Part of a small language model's weights: 12 layers.
MLP neurons of a small language model. Each row is named by its layer, matrix (down: output weights) and neuron, and shows model dimensions 512-767. Each number is 500 + 40 x the weight over its row's rms, rounded and kept within 0 to 999. Numbers have three digits each.
A block is one neuron, or neurons of one layer that tend to fire together. Before each block is what it responds to, as a language model described it from the Wikipedia text at the highest values.

Description: List-item dashes and field colons
L4.down2254:533471531514515518592593568484553478509432480506450496470489534496430535466535520470580473519516532510536506462523493457502492557521440479489466473505542492475465512543601542501477532532526477455572468504522469491534444548469436449473495471474509481464533475427552501545527587458505468581507533573508399520475532562519542480479542605411470506502514461488442448479549506498568520432480555424530430583481509472505503472519475536455466532471536523460469408544510499480518498409579516504533501504511531505541527468480515437471491493473523508485510520558492467481578477472508578475520480468490463494520548462469520558515464486544464475510490491501501521485593505487438480519478504400490493507473549451455556481458479456528468480499513421523471547491501505495472489522475509

Description: Post-determiner modifiers
L4.down245:504458475550496390624476544454512481556468543461465470520490516453531447481431559481522439461526493593502463412530435433458540481477489448462476521444504523456462548435421513493483577506488528527500486499483579535615497540516486464411530463537448535497525471511481510559521568519523570525527496444460483521485513518413549588537532523517489517456524486435542551553487548471514486479502492486491456508500468501467549509556490461517429526493508543550460553526455503482497487565482553462496465500498420488498433493438527529430519504495517470480441469527540515480521456519523480559493497562533510467535450448467503478417517479481509463427462481445510468530507531440474490503540530555538475528545479488463502447516553430465502489476536478435524533525466406488484514524560584

Description: Table first-row cell
L5.down260:479491408571556518482544506522542486501449591523498474503511501503450497444563481454607528463491550445488522573478481510468449478454502485509472509502486516514474495517506484473498516549498486421480514455428517474453471542418511462522440516510452442509472489492508537454471434494484456526541500491503508491454516551467428486476557488514521516479427536516504428545542546483564528460451510474465551586453531423579491493425565519554537483584454551500451506477565488413509524374531522443527470456547482531520519532563563442576514489470503517529523517524536493483511406449548454483538514445491574500502544516524569468411515549589497546569503550491497470498482441515499518478469472527540468508560486481585483566415514458506504524501502516510476469523519565472443522503512503
L5.down734:535550448469500551516469569469501469454404477554478440449525506468497452501456455504501521446448500487551463487502558531443457441488443500521531436524500467553459518464464497583497452483483486438364524388467572536580528442478546540507524543419485554518477489541593559545527478485526495517504437462508554518524440505483480527576486485489503524548514554492542563453488494501476462473503443450497429494534585551449504442545497489400520598510535464414461587392500515500545546439488512480482475478492420490505509466516491514491471499464510498476528562508495493455509530537475536504500590559455482485490523490540448437504509501479502490523470537467562494507492524501497562411489504535494494478445462521481544504478477551512467520426458546514438455492534498475504462552530493
L5.down741:504455528467515453500481560544506514442502481547526431482517462444521486562514465477492501509495548522525564492509492562445467517466477546523494478592531519523457478525461511559507470517526471508602548589527461618619423544428498539526486522509463550499470508513495466492459459492537537488498419455434549544492571569536497462489482540411506356597520488472538584495474492460528434477511482535543526545530522484482558418505501497540458546534534517497510388540487502496468477486483472448465520545558536511482421489522553498539497501495531443467534455496481445517549537574529480425505527377494474577512489513495486551469450483485501545474478475556490572547513459487463536538463535500415536482539473482467510517467506468495482491424515497495491478512415450487528473496608508
L5.down772:487471491448480475424529561488505541571525502538494489531437463443464445435540510440524489526529465508407388510420530442572444523456544535488546558519429488472483564465408488551487477472497545506543515495538484547485503498521530574511509478579456545471469475510475462525499480509509424587533476436466502515445532495470485558450492504507482541468504510439531513426472463507442504469496461593500467465528472535537624515498534452525487520443524508488534431507513505488515397547482496511508530478410496471513457535507545491498478435465494556486553517494531507483504471464494509473555435496502495478531455535463544478478535482542576534516481561468482515479545505492473563543511484546476480499525441493531557534554542526514517500456498561484497544492507486455439456510494496
L5.down1150:500510457507447511451497530480502555478475505545475562529519575486549515516570487470515559541458488523575616513547492513514549441492497484477489491478505532559475450511443452531453485524501518530504512481486569478527537504458431501474473447431494530438545508442461533506422465488475455495542551425409513480503514533486431467542551469429490465461500516461556502522504460484523444479524509638519446487447514475500522447498504513488455574416583505425526492476512456463524464432527517496561489436481528488456459544543530434543501518442492533465540446515506512561471506491504477482509563595496533523493480504473408538513519527497525541566538550574483493511503470460405566493537564559528480409486570461447487532554554541539561465477459477515529520466563509513437485565477548
L5.down1335:517500492474482513482532484518544534399540546501447543539511582488559540552548485446479530528504482556495555504482397516511553434533454484559498453501495506468499482492442508478487533486556539494535492491542551544519467418489460481521490490481393553501504574465450494558522519536565517488493489462459591482528485468442543570512459457565418483458511491464566429492493551441394468481512439487512454478531410465477481447538525504554500508535554522521452505545511381459536506531498428442560544441493571462506521530537483438487591430442534459491496467540474483526576523503550455488491447537472510481449471493490484468415566537518488486495528560441378485592579524540501523508514444551470504471501484498520501493479489522466570499470583449505437474486508464500416574429530483
L5.down2589:561482471530462491559501491463538523516478524504408512464506449488456540463582544495543471522500497515502541523517386498507470464524514511484607403493486481506463492551465459526470528522469515528559500485494537472532568523508524522471452506459503421527523495427534538521408466621538529523493537562453560422484477457512525479443564425552506573518470492471591517506520541532496510442464475485432464454489453565561514518457535508482583585550505531539479467442537484482528466522446527444498503496460497575520512538552471524568503460518533489411457482429450441398571552522486541477493580539465519526507579516492498575551506500579520510448521563466563504490464448510457552458572513593568568455499561512497544532520501560436451537510525512461552543452543518527519554535514552
L5.down2590:464474455458549505433464477529433517512488537497406466492535454554412563489550440401514558461486487555483482516492532523488497514411515510551532543503583475454503491526475547423510544412531596474442476516523513519433459494461433510566465491504477512535520503520434471542539532456586547515521410505487545562530465494479514508503488418512527470542490565475497512448487471442521457513467505407428430497535471496469484470518577468487550527527489470536491516590501464472530480505489457481447438423481537479550566477500479447480490467496511511557495495483506490455436503468510469478599513460518515481513504514527496554504542485454572462545422529519490505548486511554483471523486455487435515556450511434531541532490556514471583485511562469541494452493540473497470523480461500

Description: Head after "the"
L5.down13:562521538512528478539470482571449538559521520508416438463554442502481487464465574429476445474507530471491490408441508415430501447528493508548484554506537496468476471578409510443494547537498495529533507456546525529537504462519470473493455461510533483494472522462479538527517582549494483482503557560479516490429475471427573528436482556459527487514477605454503543531501502495500474414417567460542527488521484508493490488471534509551482545521496506534509509552437536431436507552479474498561453539461443458449469506483503449465565543497453491480490538507492457560515468480503528516558455520488448463515482548451523465423517535525488464533441485490478528430477468401483520565496504534480478500541456419486524486476465509483483547440561510470496531466514484542537480488536514
L5.down134:534538498570544530514499485514463490487517469506526520528485460534500525403480555497497498470511532514529516441494504420462489461519489550492502464457510477466528428487444540465514466589495474517484541473531548493512503607527550514457472474522594436499479497501561482542478527552494570441541513485530491521556530555453503522487544580457500537502464544474464557500512482514500511497456492445470507477524538519550541528505569470523444531555424577483456541560443540523525508510439475498511537591523462491475475503493520459418542518438469500466479506454506485530508497490530560511540498495415506410439452510543460483504501551543482496561519497492518444448441420372447531462525521544492484481557414405488505478480512540516475538611527556431590503504553523572504457508493533
L5.down350:493551453512518494567484433549502489460537498429609522489591490474512464533452497489506476475555519539485506461588503484505538542498388508434544458548507470478464537453530535457499485478531527482491485465501534456503517464497562477517499493473502460507434517515486444525460497380472470537501493568535502493488537503511504454425509434421524510439467458482499489510442540567510484423498458438520432478466495482409552554518473531404582458525517471504542476470508509544486490474486525548465538572606535551506446486543409502417488489495491530453513509403537442542489517478451484432542422445403423499471478515555502541506521514506432480516561537588517531477530499479510539506437486557510492440522495536514475464566583432511494441529466485563512533482464463516450487519511573
L5.down417:436502473528522494460532513478455494544433492517442446485504467470511474498471507510455491413472487538608559450494527419481418505454479504486533451484421455401480489468551522519451560522504425547471518516525499512544517530562522437475478554486494550513565445550533535464450532497559497557556464502507499560437508589462472547566538537547460463440506486534574509478450502487504585480480519423477478451404543475442511509496486471573484565546532500509498535452474502475496554428521556487476426507551496506500529495501459568469586501481531536480476478448540463521487452531465490562494556490534510512463526512451510451487468565480532496413457500384530454460403397519474535520531524477442524506530491432489482559482431489489498533453480489432498404507491435457504556520465567
L5.down496:550440513540467519432527492552560408535476500455512476505507502469530488497489464410556515568537512480493522418531500478568489601513442512490479535485498476492522512561505445475521519507502558446474543513460504477475488501476526483498508480443457507466499436499574464536444520457510481524477459488511449451496566522527458581529497468453505541508500504504449449488463474534486475499529574407491490456543457543569527518528446534435466508481459502451429511556488481562498559491422508517459478457489493575490479521524586478544426373537582519484515520511491482468538444567468513519460516509508554502463487470513474545453500512466498522472504465484495489445543547463547441486551452543499498409483489522485487558476500506526480515470499463517461507498485531549490516456476462
L5.down985:560471503511498589462490469452500477526540470485494475609549511526472527505488527548510516423472491519515493514452485477449459460387575501509446567500530492484467556501537570467532540512481479541614467529458448478529524484526531491468538541551534509493493550466442490519416550489571556471514533551431493505460498541507566504479544437478561484481539503411517517500475494531468555420464502423454589495447439513502576506507541487511533474434516587538538492467462443446499560506518527488491492534486461527514461510552567482504431476509475504510532516468499508547500502449527497479482500447547514445540473482451515555482557514481541457445356538458540482511434474388552415483518511536502531502491483437495473469516508383482488507483510457467468585469506454458530464489523465
L5.down1035:538507474518539540553490471580526512463475544463476548464544523560543458465483559442518499489555525565474563488510551405432505470442548554448435521532474496486553525508489473415498537543478479526510498426413509420552480538467553488499501488560634511521502512555572523539529553487557507491524524513457494497453522564462519502538501546491477544461531448539477489492496446494490491546463520441483542413538542517532532527473532465554491519501503447525481517507499538435413517476457522537508533493537517521504507481487487522490494557460523562510491531454553487513590481553583472572497467571519487519444431447519471517507485568502511468490462492489477438463386470466489527515501527538413489535501526427390405512504532482510375527494539463454536484526456514388559545433474515
L5.down1618:440489532451568522488552417551537502419490516490483536491527516535466433538485561474533442552482555539564469477476451501432518456522547434443552481529507434462533465522480539441481560504530506537500478549503465515485515512514514519516508499494482487483536458516437451543477523446543487434507487507487533513521549494457482505567455465567523432522535559537479394439539489512445460477500479655567468524547475554478605518460487500514476437524481583466529502523537496581463563512501518522554503493465496512566441546441508493483534453515539468499557517450528525541573508508554459423550494521483502512519430541518488482503485516519457533500427467456529518522515541475505495551501450475458530504559456487539469403503511447545547552526521481484569600469413497456546497501549452

Description: Table row-header ends
L2.down936:489487462415509478533483532537483433565547460489532536513497457453498547433516477516510475479479493492559521417471513522466529447512471552536520559489509503568526444501541587479393543509529566549474511460533451474439528507504566535461549451423528542506505465550496507453470490499530550500509523457491493505555503494510498425527569512521529516487462525482453531510477478489528540517582501515503505480552390495556465521529515481478534505459508503575536512498529486555527555514513507458476427507483515493506557554504454467464509477489495504540438470545501382577503553523455474461464484504532521468479449476545473500439485577492505429461515505474483503480559483434536517473508561588468506465486473483455527449513494506471512501532483588545536453518484547481481531482435502
L2.down1487:527538483511520478475497469484520513513455547519510437459525557472508550495506455500497516537520577560513536559479442563485480484474504484500486393531456417461514428456534438461491499471488500444533448523482459499484571538511531504531506494402558540466478511483449509462421537522455510514530439448501434491484565484550513492517576491479509423518551565525490506434583477484475540589454447497508457475549514506484398489550510553458515494444463514482484498469518538495487432542522493465489503481514617510499497527501506495528450518437404529537503471523532496522456512509488529504487431508535508538471513530532482583462433533480518473516490486479553499507464508516485486517541482501507482526512471434519443467415461475513447520523536510418467572466447540493505508478529517
L2.down1622:482458552510509417460458503464487539481444526506466452527506468528472543518468418521405436507537526557510529447487465482442482530522531522529474435493474534519490549502538478530491481481539449499465536578462531580493574529540487487527490521481455550508466537527507398553450474438480570467506521479518464500498555489563492595525565496513475479526517456564545529451528489514467556570505562485502471487522489481517414480642570534490504477499520498495521538504481534445543454513537475500521476509458488526506553510503468467439513519550438528495499531491525531623433557468535529469555419517426441509507488561511523539434489530574492501472471534518437456546488510456460530508490520519455460478516446492456512537555491470522467553528530516518528588474427521511518505451586488
L2.down1685:612474488519462537454499456535594486534579512498580529427443476563510577527547540527494549502464582529533504514522454533482489586529500501496479412495538463440529476483464492489562478499478381481489505474487459531538514461498496474430480478517467501456558474506409461466514495539421464509514428511496539522513407497514495534464482537525477506513533507460460486490551444519500548554546450471509587504539549508465438471524484516501519464511485535518552454435431422563509495465518506385535466518555552582562484501550557480514476523538527486521497500570552558382470540495494516488502418508520529498503489485525456467523470477523463489450491489471497538607469465495454526459523459502495520495509520516539567450492458379478516496486528547517505475505461462460535496434464479
L2.down1935:504472531528515513550563504524626443497568521484501527450567550446550494530460437476476478514494496471463535449585464500537498528477549508533548511535447490509497504482555454475498544495495456453511519482626504539559540526438524534511494488490509509545490485483491478494483510484516432469497480481484590531518550490558491502530561450478508530529486444445565452451534489521454525508518504481532497465457490499453516560548529490440413458562438571393527467482507460561485503466452584517534449491541446480446568508505432496494524520420494444461535512483530451515482503458456518522476485535472488569536516520494448489552490497588547535461479463531413568498453518546577481501558530413520507522483469502472560485487509528513520496564523520482485508495540530480490505464511514
L2.down1996:509501536513536470455530462533493501547474484514562443481529440480561499496554503565487491504516536465510521585502519503468484482476533498549540403535454511440431481493436389571505513486446492484505519474423517469503523507499521515483568505459493534524520434553469527569571427509512508546492448475453538523535547465445452544505510506523433479462532432502472508482504473478510443497458458464480553546496529445439418573577599508475540462450541496514473478541456439523486451502485529499481491531487520526473466512515489429461494508497457519534511559526533529477406479531476522458535484518522512537456470544466506528496434496472536522504532593427490523527542508436449457555525521476482485418521490507604437470483473410497503517510522551426507519488452514472529481432519514
L2.down2044:488508526553526500449546480496416511509452457503527468448493457524486563468533511522466514513498461527472510561463437507446501559432483434516456444542513497533469537516569457426471508542466494524510488567467500475536501540498549510508479440405604506475483556529437532466492491570530530409489522476527464480460523440552522527458505480519487384485506571516525553436514443479461549574505486495478529507534563530522432485565501600429494471518474517537539546458481523447486463570537551475522515475456504506462548592514600490530424541516525550539475505513508547568476442538564459508508494483495517515561516587497444560475589531501530534519470481495501483535432477498456573530511486505525503454492506457514504441469471505515515512530557499530524512504539498467502518486547523
L2.down2362:407541529482513500440458434490516462478485471500524411485469493527528498516491450492512414466516574502525393558460472537499466464505491439524483438485444503586465490482516442450508513530477553484547475515471474539495490540460546472472500450494507509473488514458481475509451543485539468533488479481378534464567571379534456528508526461510472425454526494474497525513538470493497554543525468463506495557490516501571415514488526528451574460390502517482540496529538563505483525481474483469549452556512504498545468481535573416491483522529422472516470486498505541537443531556519461528467393527516490616433531525490512520544476544531568413531452460495504539467577492474487445496456500488482516473520515542492539446522463425516407561538430536505467512493497468498554510528522511

Description: Word after "the"
L2.down553:477483464539479484533436522532444550496483542466478422559426504538530494503518460557559443461482485478504517501461476489538484462564506403445512510450622471444512519476510545545509448529428497518455494492439527483518527459460448527423504532605495509535506494548506474509500533504505465373524492491521482482512480529457487484488552518491467657457510544471494475498504536526503413522513469472533540475490478518499561456468499467561517591518536526426439547489493466442501535465443496514514538505497486483479487476527517518548552512501505481443470535549503417481520516522482494506565597523449562416523459477510446535551528504493514496486553456420526492468515550441545505471462478566486533528526435506505469509547454544484477436522570484436468469524478528527441502485461586
L2.down1259:575536540500461510492526470469536538414468472481555484534490578526493478505536485531547476517436535476558494476476506527510517559548467481439534527489613482474482467522497472442474481557492494486461426506459535519593536467545448406505504555498512531479518509501461511461540520557483445412527534488450530472481502536493462494518508419446504546447437521437486571501476515527438472502497550487487511530522422504448522517474471454557498470446552449451453480472466549530490513479578449569442514513517533440489529536527509451531524501481650502441531560496517544494610543517493468534527513436466566431577447472491493496502537427484468553482484499529496524520517585491549472506487514443518546499540537617492513418457483557499505466494524498461481461506437529500473547480466445
L2.down1642:510600507503510407552472509414491564486489502508478494462535481523491430521462477493497500485501448580434511471512451495489514527503485506504492543452542491490477502512554527587508459539493569508495514576595503487463500499516461524539399545538473460539499514516487515477466503463516451516512494526536521478508596508517484484561423506521411520491501514514527520549436575504481512488516485492508494490478488578460539441539510483480513537560516568451543509363559503460488449440518474497497434431522435496467423576458488448599578538538425494514434502486512558534517540467459492575523567445519503518481452449488520524517516471539496516525478452438520480459439486562532543538472472503418449564504489491605498451457505545438603492487490581511469576516556544487423463537441575
L2.down1704:551493577454489508495528508550480569508440514486509396532458504558431464497501478545548497481481606486511563505469444409628534509575509429511539570459581489448543484509494485531484512504481487506441481535585526560452526480534466489417491489518412424460560487454504474516542526503426379500497521522550517511494521526506514480518513469448593631432477517451489489549576513489436468510495486592489464522507428454463457517504446438592418523545554491427522457566432497440482509469520507537465450497510505440469556508430447519487546542488582443485470516478503444476513507457525500530525592511455503441550476510479534547519521496421523553480498485461459523479445533557547465496524487505533467560600527505511459430580508538501538521490473519459452550505506456499487480512501564
L2.down1968:454482457505535529467530451460513511510480506473517538480440485439524490515463565486466479517467488483490505516580522502563559539438536485545554464465504476502500507441504533518424452543509505485530420532574471495599543505523486491532483511408483531470505496456485574511471438489449542483487473550523503515521487413585497570466534494550495488446584512588573409549473461517567569488546515472540475517431489495495503474526565481432507398551543526466457492492425530528457482515530478478477426513541533486484544482553473418508489508414488503435528496486551449505449508536543548485531509551452556514484492477464513469487535512463541524520467466440523561511517534544508534540462543497528537456520533498531498544531444495545579502514463592504431551505500532531542492548537512
L2.down2027:475541454457490495437497486455496556517521483493518572509484532435496468536497500516478505531486528385468439528557471523519516574450493498498535495533525520498520384491515448524453533474513447422508492505503486496588464427472516447543510511390466547450530508511538540497499477497516443436474471541485527543444518372650477536533526515530509403508480531492558443534395432496459615571551517488524489501464485488457507436508468534477493425493509563483487525477504538558482451470496526506480429479451510499445490510545481488475458539474461560526523450493475486483403477542447537466475484428512527527507548488450535575515538444434553507520496511480524559524572484482506418549430535511548519541476483537500453533536490488555519477498520528493510476520531491481541513474575469
L2.down2219:518526491475504545472415539484488527453474547509462549527481530500477558484520490535470581513450539457535518480482488523548482527447499458451496519528527489506541564487460530466539509421477463541449445477535577427511548470478555400525514516536504579457535479560538536457480471516508505417504506582552514510454451424493456527480540475562501561505535522496530536476568509526529467439499542482568551571578507523512536509376521497458560535510575535503513468535506533559496499577501551518499508522527538457518496493500464507474492554458575500530457517446421473547419508515556423454550503414491507442535406530543388539566502429504516477491570520554587466410391476495468492517481520440463497511531431514505573504524518498499459455515488528514492462489508581497463486472509452
L2.down2510:447506535551516511520507515515469528478455487497494465450444544601485540521494580523571485443498506485483604519492449469483523509504485509514511532488551434493543481511481522490461515553476455578468499492553516440492440488484496513437448502547519472506454518487408530519522534509512528434499580464506458472478490521470464439506552529462510554460456419519473402492494482532521460545481488454485537495431480474480495479536541466551491563507563509479490521602495523450554550543523450493494458519576541522453556471486489475482550553430524514542467519513428466466485543481583464605530475482451498495571540531531503525530473534522460525530526471509557486440453542394561499506530516553507506512460510511513524485533485520469480528449545550515541571507507505509392552484516502

Description: Table and list separators
L2.down338:586497526587501486522571464442546430488518519547465543561464484472467468481501600465540488515472465482489452524566490467546505476516530480534450472485490527540472491466553525524465501480460544471480458527557428542509453583454461470470438473469454536490534508544432462421516484456523512493502523513478513440475510452550493497572493507434508482473476501501453534532501456482499452494489463493479517508480480445554615452521460519537488505506468530492495534443487465506448487471479421465496542520465541458589449452549525550514480536580517549497510436458489541441602475426382505515522517483548542556504503511448544470522508500515496454488485444476506548533510526458489442491501459529486440486515520464542514507491548522513481531557482552517486561533530582474528519579475493
L2.down378:512509495591503484549477582468489560514490499511454442482585504419449445548507559479479500517469478510499514513562509518577534496609481480502494482496486427480509481538463430528485506505488425463492514518579458434474448541524446509578532551440574480485542494509519476473504504465482512521498519471470446539536564555473511499480545493495438519490535527528535536531479491489498480484491366600482485510474451496499454493471487439517479462475508475432462461489497410503479525479489476491477437440527513465555576508508488534528529429505492543492547534457506546438473454484468526502494501572492517459515481518515480404506464495508483494550515500541491484482517463509509525448525480439483499511558492484461576448482535515567504518554460418506503490485515453440476449570518543
L2.down549:577520540618517582486549510562561518459567523561509554490474529545496467536498576516566539566510481507475438453526481485545484472530481487515438524530509524532538517454473507423440494447512414558497460548458501557500487495472464467502521486489420456513537520464436373485471437522479554517508559564523491473475515613510562521523400458486470508414503507535539484497510553562511528463541452471416514567506435531493541610512526391500477495539550474478467473512540484610454509502565488452493510503493566481543510439532423546546501403515487484451553503463505467498484530532460537448539513406594525474491514457430504512591528495529521468470516457514517506548556443501470407451515495543523535538521454498531561452467500461478531535517480525485460512501450524420490519480529451
L2.down1122:469420502476524441523461507435540529537509460529427488521490524460451546506470497438519497461446524482507480518483552484573420514547446441482437449526526502535539456557515516515564426488576468503505615514451482494435526496478479461572446516615435517493473499520500485565475534455491453493510475475464458523532518474452430508510527476488503577501502475478457457508511456514539408417543560452493476457487451473515517450511549445556502506489518506411471512528509540478474553562553473535561515468586415452518582463541412504462565456521489538472524464497419453441491472516506450497443456517474564513461460582517386537461497544457487478565537502523485470476535547465460501540498527591428507427473500533443493554542551530544529460517549486537489556441563602586501430467494532
L2.down1407:502520475523464370509497463437526511552501509545550510527479547443494479592502569501552534493539475579524474468543503470483534544513451486499509470478559510487548456452496436507542594506491471517494491531544435527492422518506422506487471466454489562488590410529479512506519593586503506447470529538494548483444557499595440477570518495479523493502457517526530525506476506480479472481474493562423554532483489581494569534486417565509462494535470530465495425437516417529461455441508454430493497449477504479531433396438447521528565485480529528501532433544519544455515487522439474462452478509545510529547434525438472493560612416550455492482531452533463530604501490557545487457451439486473545541500528455501524421572549556522525457479470499515513565474439553456489508572571498
L2.down1998:538510508577435446514516556512437416500524585536540559510466544434500529512471560438564463528533466600502377423498549523478464519518536537500517533504433569467496532489477532464499534453539528428493407563481478548497512544500490523463436535500534534474459498517488482502498573463450500589535438466495524549512458477481486443484546481467523428450472491505498534500402495520495474471448443517529505477470496583516530543415480497563457494468512547487497543485501535529509517535451518506495506561466492457559420498488493457537508486435569478394503458560507539453537409483460517476475474455473468499500484536493520495529484551521558491466473456541454543583516537502481488462448461492451512521517443503448572402497472424530447464538574546523496483529462478453575523589511478
L2.down2104:521517551582538506489529550531497559491502494544488561543580537513460504526515477586520519557565522496513538471467542504445501509585467529501546536520471474477537538442458531494490512540499514455476506553502531487483464459522584511560500392482520501486507464524451496451479521507429482492483574554561524410445567503501467528552550562461519499559547442536451476503537510471500446478522480611513579482561477539521506500454508465471480509550544523468525490566530506444481536539513488483529507490427514527561493475458496442484553473542427518529440489450522414498550468469492467486509471479491503458523492539534551552537559566455488525510533500528493486575591513460508500507471480534466493550543413471581556426495518468462554411477543479538490516511476499536496499541538454
L2.down2551:495487457544533434517506529470531498471438578517488459486581584527496481507506518482512496532466476466545511429542491453543578494560521459488443526530556543493523454526513479503487557525483435511431472565547492492508484534525402486521435499508498452493529507521464464496549549561460481482483526518514485508485544506509398482499555485485504489477498469501482542545571470523522468490509484571487477507427444415555514452536472472517475539491513536466494465461501398504487489409597474525445478500511468429587558488483469520572530455439541516517513478496520484506495524448456500430467485556534463530515540481547434514477515489512490473520502466523458509533473503493426470482461475484515492492513530447511574452475509511511532481519491455504568565497644491452572503549522513

Description: Table row-start cells
L4.down45:494386528524529522503508498533483557543518502477524458441509492407490494449470521452498557502476541605535542418530513472482450457508487500388426553492533458489534483601480468472484541508431438568608575440519498469511469522461479496511504542522495509492482463487562530516493540484446538501509528473528501471553491482535513546545460487460511588489499461473455528519476477507444488524535514434513470466513454561489556532435514537548579464531575461516447541479440547535496545557490512505562453544515496445499473534539439498435460502579565440478479509512492480468514578472571513483507471512498533615523452500491409490465509517438494469463475485550509526480429586537499550473509611527497483565540529549496464505522509475603554452576525548549458530486528519544521448488488564